config.toml
num_hidden_layers = 12
hidden_size = 192
num_attention_heads = 3
num_key_value_heads = 3
head_dim = 64
intermediate_size = 768
vocab_size = 8192
hidden_act = "tanh_gelu"
norm = "layernorm"
norm_place = "pre"
norm_eps = 1e-06
positions = "learned"
qk_norm = true
attn_scale = 0.125
bias = "all"
tie_word_embeddings = true
parallel_block = false
init = "trunc"
init_std_qkv = 0.0141
init_std_o = 0.0141
init_std_up = 0.0141
init_std_down = 0.0
optimizer = "cautious_adamw"
learning_rate = 0.0017
beta1 = 0.9
beta2 = 0.95
weight_decay = 0.055
lr_head = 0.00692
max_grad_norm = 2.0
warmup_steps = 248
schedule = "wsd"
decay_fraction = 0.895
decay_shape = "linear"
final_lr_fraction = 0.0
batch_tokens = [32768, 65536]
max_seq_len = 1024
doc_mask = true
train_tokens = 546300000
max_steps = 12004
dataset = "wikipedia_en"
MLP neurons of a small language model. Each row is named by its layer, matrix (down: output weights) and neuron, and shows model dimensions 32-159. Each number is 128 + 24 x the weight over its row's rms, rounded and kept within 0 to 255. Numbers have three digits each.
A block is one neuron, or neurons of one layer that tend to fire together. Before each block is what it responds to, as a language model described it from the Wikipedia text at the highest values.

Modals like can, may, will and pronoun they right after a subject noun phrase, before a verb ("locks can discourage", "this may be"); weaker on mid-word fragments (ona, la, br).
L5.down9:134119111097186153127142091116083091093104153148159140124155086130153135112133149142090108142122153143177135104129139152156071144156136132120110116117148081121099122145127133114120127117135119140122169124142093114139097086109097126147079146106107105133131135146126142114167110075140106136166145119116110152098128130155132185158116140074102137099126130098118082124138139152152110144106
L5.down75:093134174108153096136104123148119161128115102103173091137124120147125097148114112128157149124107156095124116105170122116125163154095140115123120124111108097113159128178141103151129130127094149138089154099157135147106101165153107105167116094148088131119152108158116165122119095118166153151153125167128108146113171130137132125110075086180101109140126155094103190123153135139120145105141
L5.down116:113114155135148111103137139152113076146081141130083107125139109052111109135090084097131117088147132131109093107134140130128111105128123155123149157117150146075173194144160122137109123114126123113122125120106147119122109095126110115133143099128094132099158120115095158169091148135109142152142088167091117107057112125093150142115150125110158095135127133183110075130150125127140100159137
L5.down160:093143154103106105101111137101110118139116114065106147146143099075097115118096128106082134117105115132096111109149131090145147131109109151121179117097080117097146152113136170161126144096143123134105117150128152100107114120134096141123157107145117095131091107149131136137131125124118149154120107180111102127095084106144125100136100085096130121142121074102131123097135118109143115129121
L5.down223:151108176080158155151106119109147125112144073099137127110125154188175176113101171079154116134099170123127120147131157133141144147138140106142090115152138104115129095170107127127105120176136131104097159138125132120130108143086161106160107142156145169143074094183157107082133109157154134086175164147155107131110189134119125134095104088146125154099120128126110131118134137147127131128141
L5.down389:159083135159135134127141136132116135126133141157087139117139141112102153124130109112129111093132135144136124139125138149161124129163115120147124162146155131167160142121134157158126107103149202091126096108138138159091142120114137138136152152137126172103109141130154125154162139120119157116147135143075089104139122096181172098142112131128100145155111100139105098141159130159138153099163
L5.down487:150137141147118167096143142105127106161158109144100093165129128119119162097116142128140111108129151162130131109102142143157123171112136134128156145119092119183177108134161159172163162092097141142118151140100143131116119142114122139166135159112080143116104123110117177157195157140125144145132143149110114122152106121142123154161122109162136077147159137101093163105129139137159133148103
L5.down705:132123141148180138106152127130114113188107118135132136149149155126088115131115134128145128141133136148111144146142140165126156166122133166161108151141143147135160139114158128131094067145115139123152146135067151118112123108097147161083091122096131137110164095159185082135129167144121166155074134125142130156092175138118129143096148098093170091157164135128109141130141111121121117147128

Short opening pieces of words split into several tokens, such as par in parade, F in FF, N in NJ, and the M in MLS.
L5.down28:085134161113168079139124110112181161139128145141109176133118099097147175100084144098120156121132143124132119159138146114124134162107149149134129161139128148150157129144137147145139103135106066095161126085141103152118127149152101123150119158099097118171128122118161127122172143140154158151104105155141086097151112111120155141166127121113159128164135125124160129141102143132140102131076
L5.down31:125111070146106160133134123137137140128128128136156125151139110154149152102112125129151158126118149098161131135109081129129121129112114170125135087112134142109141118142148132151120137092112142133158150105130130111127122087149147120132144139083072125131207103134091147129194151111161157179092141107105113154131120120128149136152141110118123058113132137120161125141075133134107101140113
L5.down130:147124136141168156127165122123142113146109125167104123127127129088143162138139130094117134127142133170143098147136138173148115144152141171131157177127171136166152149119169102122143123129141145106141113136138135115134140089093147145129107124146122151121095139147142133150124179122086096148137097130080113088106128112140141139148116112105170128136145130161125079155120178194136091140152
L5.down217:137099084108170148160137109106121122142154098093150161124123098168158158091114113126132155125135170100130112112143128141140144180145134104131117149142133140153143104181117141121073129140174107123157164166131113156154151107108116127180143129115142119118138097145139126094132084118113141104158108151118123139132122114082109138094139122121137110135143112140123080104111130120117104147098
L5.down225:111148112123099133105120180124112143080175160136100099148141120137122131108125120128103125112142146101119106138101150120136123123144131139120146167119111148149159102123099144135163133077152104120126132114123142102094140141149126093158194146138136116117068145094136128132157113148117137071148158116105113136174076112155132123161115103138092120096116139098126120145154104102173146088103
L5.down293:111120111162151102118120108085164096123118110133133138107144125128141159129096166103089130190164153117121127116147116148129124135113136111101149178135164133199155106166097143099137085142159077127160159132160099142130171128153158078133143163099148153122111159153180180161145106162149129116151147128142176146146097137133113142132119136111095132149095142131123171133159130121144158124112
L5.down414:117134068116104147118151115113128149122148105141183121168122099148093108105135128131119131148168138122125142108125112119123123177123104145148142148164136180134133078151105109184113122076086134132150057171102137145096110132158151120160143142111128108138123139109144118147194090119120150120119127101125122154132083123124138163172123126108135108126140151112146138138160147130131082157129
L5.down610:094089123106075125087090129091135136092089119124103094159087105143151142087115103116142112122096156140122107085117145055122104121136122100135083113137119114115136089118120158117084186120079081155125128123149141144104143170114120073130124140117099104150129138100146109083104129138151137102107128152109120149161170107146126109127121134185111101104095113154143140107089123099178121130128

Fires on the main verb (or its last word-piece) right after a subject or time phrase, e.g. he saw, there were, question-ed, and years after In.
L8.down577:127128135136133135142153151100142089083161114136143114032177131122152112147153106133114155129128127106106107136126143131129132105103096149127135136130140138103084160089127128156107128109138146099151111090117139101126192156113160140151120142168161156125060146166110158136128113120110156105169089118135095127168151143098146146125121109113125147122125099118138166116139151140116124134116

Mostly "of" after a noun in names and phrases (Heart of Midlothian, Railroad Museum of), plus inner word pieces like "ona" in aeronautics and "bi" in archbishop.
L5.down265:137109115119143156147135107143130093114094150148100129098166118094120098123131092129158153149131110172143143133123134105136089093111138112100057136121117160103122159111130087105114107127127152131108096103098174126107103121088088137080094121123126138123047086120143146140095107113092104099149132138103124113094135095121120114102131117117130106097114107116127114116125121146121096089140
L5.down272:088122131134118160164099108137158151136135136130162160133156118179199147098106095086173160137091139124121131150122143128136080132152110134126079097152148144124168129149157140123121131132154112125131122109127116139161144112088137107080133102156093136135155129151151072098116140132124144138132099125136115167098150130127168100102156126124170119143161133182158097105066120106099098141137
L5.down466:167150147108125121145123145170103115104153181163125143121151131134157127113128089192179159106100154113120132131120110121088147141140149149113121137131149102104127132147126142123104135160167077115145207109118124111153161114111093113109101126133111160123146131109110155124125116108170167095144126124144162115154153104146129139081104114124133112129088133124104107134133107139130122094128
L5.down507:094102141122105134132132177114151135145098155154079073144121098098148133156146125090068096123147089142125086130112156113123105065115111134135139168106085165112134156111130090119100124096112159092113110136099161122116136130090104160123158114157154123123085101095129109148127172141121088114123089082107095135081107104131109134106137114101129116187119145146157110134143157123141100161133
L5.down575:120096095129121122143117121151150203129127094116171129124138143166139139149127095076137176125125113081123109154174130116139150143122093111147130112131123163108146115169134098137090126131104165112125121143131122173116139120102164133118131113125111133106150119154112108112140091141119104164132119129112115097093189147110126093098142111173117097152129125166153177104084131139084071166152
L5.down611:109093142087140097138092102165113134127086123098128134098130107111141118121110095078138177102089128089133111109145142109184148137099125062098141094098131117124152131138148119124116125141163093119101157108140089130134126118126094169118122077141096125117137116162146138101089100123121108115148101133135102143115144122133122096111105142128106148168114114116133118112098135097096119146140
L5.down656:091105113128086103126113123091139108098088103102138135133135110113152113106118124102146141174133153119104142098119159052118101133121123108106082114109108112076141096129091148125091139135129086152122102095101118134090109093118091105137127111089124130129154111144140121091079081107159134079125138127133120111131134095108133125143147101127131071139109109126158106113087099064142127092130
L5.down717:104159151125101108166108072123124136115118137159145157116128132150150128173156090121107150137114066076151118159162130118122120114115109087110141105125125147142108119129140125124130124108124152140138114097115092153136121071088148112143124081131147107101143138147147118149141047099095111127147113108122122119101103136173146105126150147096111110162163143133134134091117100138066138134173

Word-internal pieces, mostly "bi" in micro-bi-ologist, biologically and bicristatus, plus "sm" (organisms, historicism), in science lists and tables.
L2.down15:125135134104095140130120129128148149113149073148135076126120141139131150135108186091099134172117150143111086109159139153156163110109105137130110116150131111138128167113131114103153122118171117105132112151119095167109145110115141138167129125113114184137129136135146134136087127115134151139132108123173175079090108142122188097097174113111112133127132120136122095123095105096133123129140
L2.down265:137125138133098116096120088108119111137091113120155117154114135154149101135116134147115132115140115112115097153115101158149118163101108142140103112100109112129100177143101115116162116143136124091122110152126095118114105131128098165154130154139108160175106094088181173140078139159158079119094108148162114124117081151116122122109147110166169150161170111163146130104091108149143111111142
L2.down301:136153111112107178122134147145160159100088127166102099153144131135114156123138125100119150134115153121131131100136132153148140119096111118097112074137152141155131143147131165117141097145177118091107111153102099128149135169096152142107127123142150178144176107118146121151096116091109105146097078182097137121141142108055133119119114153151147101145137117151086108130152115165117151141119
L2.down305:103151170118100160142119073142139148148118106130126120087111111096147139170144125091168121131094145085142131111090107161092139110172147132133081151120165119135120153119151129115164147135097098107120101149110156114121134143108094116123136124153108146086152089096107166168132135093102123131147125127118122113141124098164125141118089094166128109150124115090141110103123131170155190118115
L2.down311:146131165119120119142131110126139102132103164117129148138081108136100123115145109110170177098142150110152162140142123153097102137163145148133118176119142118144133109095157140140174115122144147123107132142122140150162104172102152091124138107156103090094129111129168124161118103117163126138100142110097133103100136124131081143168165098162141131134104121127120075096134091152138168145116
L2.down462:118112137133132113128077080105145119116149188147129151159150165126140110118166133115131094093127125119088118116089099158095144115139135116125138111125118145107154140113120148156124115165127132110139168116176132133101124145138086146136171102191116131140109143110095148126144135191129110099117127153096135172144146136123119088083158145120087158089181124117095126116137117143123120134166
L2.down715:169152131131156130124153140137139146167121101121118133109162158153107096146111126138087116101113133121163091128115111087087124158153094070149107112119091096111128138091123116161115128140162151127112142141146096117140126113154110125126109142105107118153104131172156132134065160108146168116109120101128136119157150121160141113174140169152107099140119053117098137150144115161134117126133
L2.down732:117135112092157122128145129131119116136129170108141103132132121146123112119114113157119121120107187095098120150128113124152131091142136104142161145095168148113164110152114116110158111108132129168139145116146133114139151189129121112092109119080083139133112143151143151167099111106113131138139109119115134111177093159022093133103133109136112143154098121123105128168088123080106104119145

Mostly the verb had after a subject (had a sympathy, had to tour), plus not, than in comparisons, unable, just; also odd N inside acronyms.
L2.down69:138097158130113160167145092128144139122142116108139101085179148107115120146088096112129176148136150142113123091130159092174158126174107122124101116087113166123143163101142092143105118130138106114087141141145139123151149107132155101157144143092116120072178097123096114160149138112109170129108117154083188122158107150083109180119166139172102121141130115146126136111138108150077153155108
L2.down175:125154112174148109123112139129159181156128132141141123133147155133133162122100138128105171100151080105108130148162156083086173133122136149116108144112123141110132128124129109098108064122121164163125154123115121147099122163148112130106120140114118117063112123075130116149119161142084134151168093109154129143128110095105127121106148109106086096132135147132174102159121117171108135137122
L2.down254:147180112089131132118146147151179107103125143145136105131108152135122147151105104115144118114186131112108094139140170092149126133127096123098166112162072124114165097152149126077101113152101121152164156130140082122144158115138187085094140160119090145154158135158116130106158157134097126109136121131135145114080120137166144098127159122131137135110182141144073119133131104116154197124121
L2.down255:159129127143110084152133102174122182147139117150127132135109117167138083133110164145091104108095116147170105119111116116090123111142136127164108116133170144111144123125100163147111140070178163128084132111128118112113124122130127112116108146136137129135122114154130126107106112137122088123111158104151107134170126157133133142156142099166081137143119119172141123101106128142174146137162
L2.down333:136117179162120052150091153111161146126159119142125090146085159097134143110125151146141116128121105105097133131207168059170145111149127101134159155092090138103142123133097137139133072114115158116138133082097159129124127121116135160104124128116119117108134083153126125143134138163114134122119136155136138151152150121085128114123151121109147173110136098101110138152128165135102130140112
L2.down489:136145124065100134072105130154124156146138110124138162144111127102149116137089184124112175120099112118146174122133151130145134113088170093161105136144111139091120127148118163156104114173145135108130122135132105122114101136138114121162099143116093130169120101143123132145159138124146095169148102138117127195142115152137116100142101126124068142125095142126137125137093028158120134123115
L2.down617:163153122111097106128101113144107073166119154112146168117137149121124102125095118157097110124150108169109154129127116126136123142123123107130126135123145136160105143124090112160096168103126126137151102106117123141125095166144123164091154108112138132139167121091098155153122138113154096128093096166091125121119124171110124131135147133127115121110093141115112147163136134159173166139148
L2.down727:113139127132139168121142111125140169138159125173183129127144124104140147110085179132116140083112131098136160166141104121067168171133124114139096103119105096154156121146111100083095148096148124119117079094099116085137111153096117141136104131133081121142127118110197173120138163116147144121113160101136099138108079091144139133122150126117133164146119136122116161128131196110097098150134

Prepositions like of, in, from, by right after a noun, especially in Wikipedia short descriptions ("Genus of", "church in", "song by"), plus byte fragments of Arabic or Cyrillic and infobox or table punctuation.
L2.down42:107136140132141136141107115138114141111133112135145120167128141147157160136142102112098170111149114110126116121124112142111134160135125125160114159128106134119135119127129088113168171127100164122108138136102108147171098104107154101164079093150119123119102108163113144150144135146159151107151145140127159120135132096130119114121105142143080133140160144106116149087153120113143121093082
L2.down47:128141134081153140139103087156115142110119117123112074129075112112156111142138162144149162128133126167086123148120157138129133171083106154103123115109134139085115141107163133150161128136156138150208120122189164112087123121145086111150138102100122114106112156128095147102157105162114146114127108103166139145179120119135152134118115125103152109146152064151106116121135181129136093093128
L2.down160:129104128148085154141106160117122139141146121149122074119106134112145129109087129165136130129152114172102117091117114092132107128148155125099120141129138158147159123146109146130132133151114139146120136111162113094119133127130089162139101146105106110180143162121176104110108130155063147148135151121121111151151137103178159091137123122143144162105129145135183154141160141109129120092128
L2.down276:116158147128136142116155125118067107130109106117127144136149152168131135079126112121123121131115111098132123118138151112130126106110121131136147116110101192095126160120119104129129125133124183126110108102138101129149135124115142171153088124119170151127119119105128149129106163129124105124141118118151124128103147109139143140080163130117109155119111102168110152125103118117118112198156
L2.down383:103153124140129110150144122145161133160089095091112172148126133139134125133143150133168150133089090169160124110159106115109110126120126108122168138181134111130119136141143138182121085156122130104132148143096090107143112120133089138132119089143147155167092128141151136118106115125131129099087155129099172112118172169125077113136130119099102147116094125162106138149130113105128143117135
L2.down501:135136149078151137129181121128100132102087089109157129120092127104158116123121108145130153142111104134131145112122125184153149106122156171133135180108130127148151144101108131141123184156142132109137091086134127144145169093154106170152115135157113138148148124135153143165113146109115172146124131080186092097125144136125114103105136115128107133110151120107160103129117103154178099161139
L2.down604:096098166120163116147157144120173130125120137103115185066082169143137101149106134185135179150159137122133118147125127131088114168105115134142186129162126162135135125083153112153134128131101150132151106108102117125107115087167102161144107086109120139166091103093121138130123105149136141148133096146125142119128141111131164090124095157086102150132083134110137122166098131146145143141134
L2.down694:116133148150149138172168115160160137133126095155174139159149132086119113105090143114117105100141090191143137105100146137095111096162094156116146119087120134141126131112101133088106124128101117129143161120123122146094126126103160099141087124112114147156125184077115141078107136133153139155094137142149089151140146175116123110143160119097146136155087119128089122115122127108107134127138

Opening pieces of words split into several tokens, like rec(reation), Be(ijing), Rot(hko), plus surname particles van, de and the word not.
L5.down59:096150149105133090113129122125127078141168084079088104134072103101155097139095129083123129129139126152082141102123084116145150114104143147106144092091128111103121160102118142140150154151142109127094109157157164109135080158138141115133126157133145127155081103128104167168099122132135136107113132184142091169110080146106111150133104098131157154079132095115116145147162123130134118156127
L5.down121:135131111120153120142115126125093100117149134108124139114110134128109088125100153125149113082110156167134138137137133102143114135179129162146133101130128104102096139123156124084139122120138103143126127118130142082121091138138070143080101114168081093113122102104136077073093159118126149149126082162114156121109136129119135068080103107135174133110104103103116067121120092151140131076143
L5.down165:154139148125128126108110113126095155100139174123121128149150109113166111175134124126118097087125112146113151154143122137150086103121131144128103070113137101082106187121173131129143158137128139092134126105136179114165143101095103139095135114167115124142074113153125144160113124120128116128187126150102144155096141115161129118118152127111134148117159138158102090135111132170125109098140
L5.down240:138122156098156164126133123168099130142170106157122083128146136135113109155141123139142086072098142148140145156143159142109111114126098140145121104148109120116136152109152100129171145075098171137143114117108145076092089111121118105106114129156109098112134122101098126160162155109117161190129104116114103154088147134128169084154117145153138135122107147133117119130119108153119122131128
L5.down264:145089141125160138119124110130088124103084155151141105121085175114137087138141066174154096100134116149134130158123133152133101106139157144125094115137135124088068147134177066123143121123127172106102124107125143165134129105107135156110080103131120129144084142099123146130091120111098096136113127149125149098098155107150154134087155153140103122111139156103078105118120132165103093129128
L5.down441:119163104126159107147124125175102157129179136154128150156108101159129112132132120136092118119153083154129192133124084127128079148112133111119097058146073154168119118107115117145134151136158143109133133100144147159167140148111125160088111144124135121156106143104116141138183090098148123171145075126137107161140113120139081084127116150097151133138119114104155139122096142132163113095110
L5.down738:103166154163152086109116146133121112093151138112082123144143133131110168102121138124128139128151099142130110147113129125128166107111155127130147147108113133133138137122137136128110104145185138081108142133135107118137162142115109138151162126138149126132064101141110126143132157137139116119126101143123124093176111115126093101062121095123120141146109108086116107096120121128144179093076
L5.down760:096167076154153121101105145126151075112157096085105121122150129103089113136105109118167146169157109129125124123087127088163140130124121152110124138133119124112141156149131101165136078112144109099134120116105164107141119145142125140146120126113099117125067065090111172136134128127108111157139145198095125097133107148147125132137146108104115081087117110131108120100133137103127088109096

First part of compound nouns, often cut off before a suffix or second noun: air in airstrike or airliner, paper machine, goalkeeper, checkout, board of directors.
L5.down5:124137097127114125068129101135128122162113098144124114115097131149116127099122132107113163117119124117085112118136069167115142091130115141113129133123137116070099143138137120138108171141130117126115084157124124124121087124160178134166111122155111083121162108144096114065140154150125086120097198166134115131118137161116140090102097103146133135127163156081122107092122130144101127153094
L5.down50:128098149146096111155129137114151149159127102126130118132126139142131126162125119077083181120121079122120135140161092122127144144118107157142144124110132176129149149117154132129125129132132136125117160150127123152145135120129177128098190117139117143146159097151129136154106150176116124147118084121111139124098133138135103118119125089109176102178143120177156157121095150127117097136143
L5.down243:138112115121066135109136147123155134102133154172105129097138117143174176097126152119115141156136147116112127156120153092127107109142084081149108121145145132161152108108100194094112152145141072144138153119140121112140156141093137109109156143125139145115126139133157091091127128163150130066109158110142138132174162132150147111123149142137119161133133144148172127103107104114163145123127
L5.down246:161125099077090159113126146132092129108145130127136099130129053137130155105165115124156127055089159102122127130115134107128100123132103089110138152122073133144139125124132139129128176095134091139142114124149130083122113144138080118121180110102129106139088106073096157122162141128133141126146117115107125148133109110134106130179121125164119088140098190065103117101113155111124118131077
L5.down261:088105127110090079124122151106096155127134086105103111129090141137130128109102114132107093130102127104111105089112096120127155116072110118152117092136107123133126081144110165141101145142084137128088141142139108134117145179131154116135147124106111115148148122113116109089164097119131146108110151151157106107130091154148149107127093114135101152159145090123128164101133111112131125110131
L5.down446:113139097086156125111094091165117126136076101097146136126145102129139146114111150119135107154100135118115132111138117162134158109125130123140132104118127112125140119147129146117124082117149114142133127177140104102115113055098104136151118110116132116130119128187155130097128126116127105130119128156119110140083156142103140122100143107121128149146157119117103110078105118150077101126111
L5.down573:192125118140141143101138153117122125098139125170097112082101115132101159127151139144143096106131146109153121143108143154095150117150172116135105185148180151136140101164120119119131160138099141136106128116110106154108145149164162090158148096123120089121101142146131114097123183149109127147111166099155130137137103130137130113112129122155119095109140162125103151184161086114111156110145
L5.down698:135119117103110081137117134109148168130112083108123124142103132125111138141128150129125165119119122101112110141140116111127182114097107113150124140123086142136109099106124114136092092110091145118135116159132119146078139150123127071135141130111167154125180100138123169126139109141132154133131119121117108103167170133088120098135120126183123125130096116128107186079103164122101084111129

Tokens just after a field label or row start in infoboxes and tables, such as the colon after Species, the dot in www., and coordinate digits.
L8.down689:116111128100149144142113097135062148116146136121106159150150114122092134110107090149114147130148141063108185122143119166129126137142134111176142128141130128125106103148129179091119128146116113095116134163120111130132129134082148125128151149094097130149114152115083167134097149147134157127100118120123086112146158136093122139122112102092122135144138093179094133098157132123148153092083

The token right after a completed noun phrase, chiefly of, had, are, ', or a final word piece (Beiji-ng, Xiaop-ing, Damallsvenska-n).
L8.down359:122107150096121134100159127165147131166116123108175112151153124115108140152111132168124105083154109144139109149150091096150091146166112147146126142115149141086133132146124114122085164151153108160102106148104106165118133088131119139163124115110125122131138101158118106135114112146171149127146162157144130131117103176130097124134118081161099111136162152147124128080099140141124109123085

The word "of" inside multiword names and titles, such as College of Music, Department of Social Development and Dynasty of Lagash, plus inner pieces of longer words like Gy-m-nastics, Py-th-on and Z-ür-ich.
L8.down39:095141116152136167128167118151122168111109079115087151152130100145127115105095100136145110143120116143153118094154131137133057106154115109158114110174157120136129113116126140114150131132102101131144125119122156155091149075156130130119162141122117112137146159149174151084121153139131126089121131137113147146144137126144088140132134161091121110117122110112084114109136141169113129131144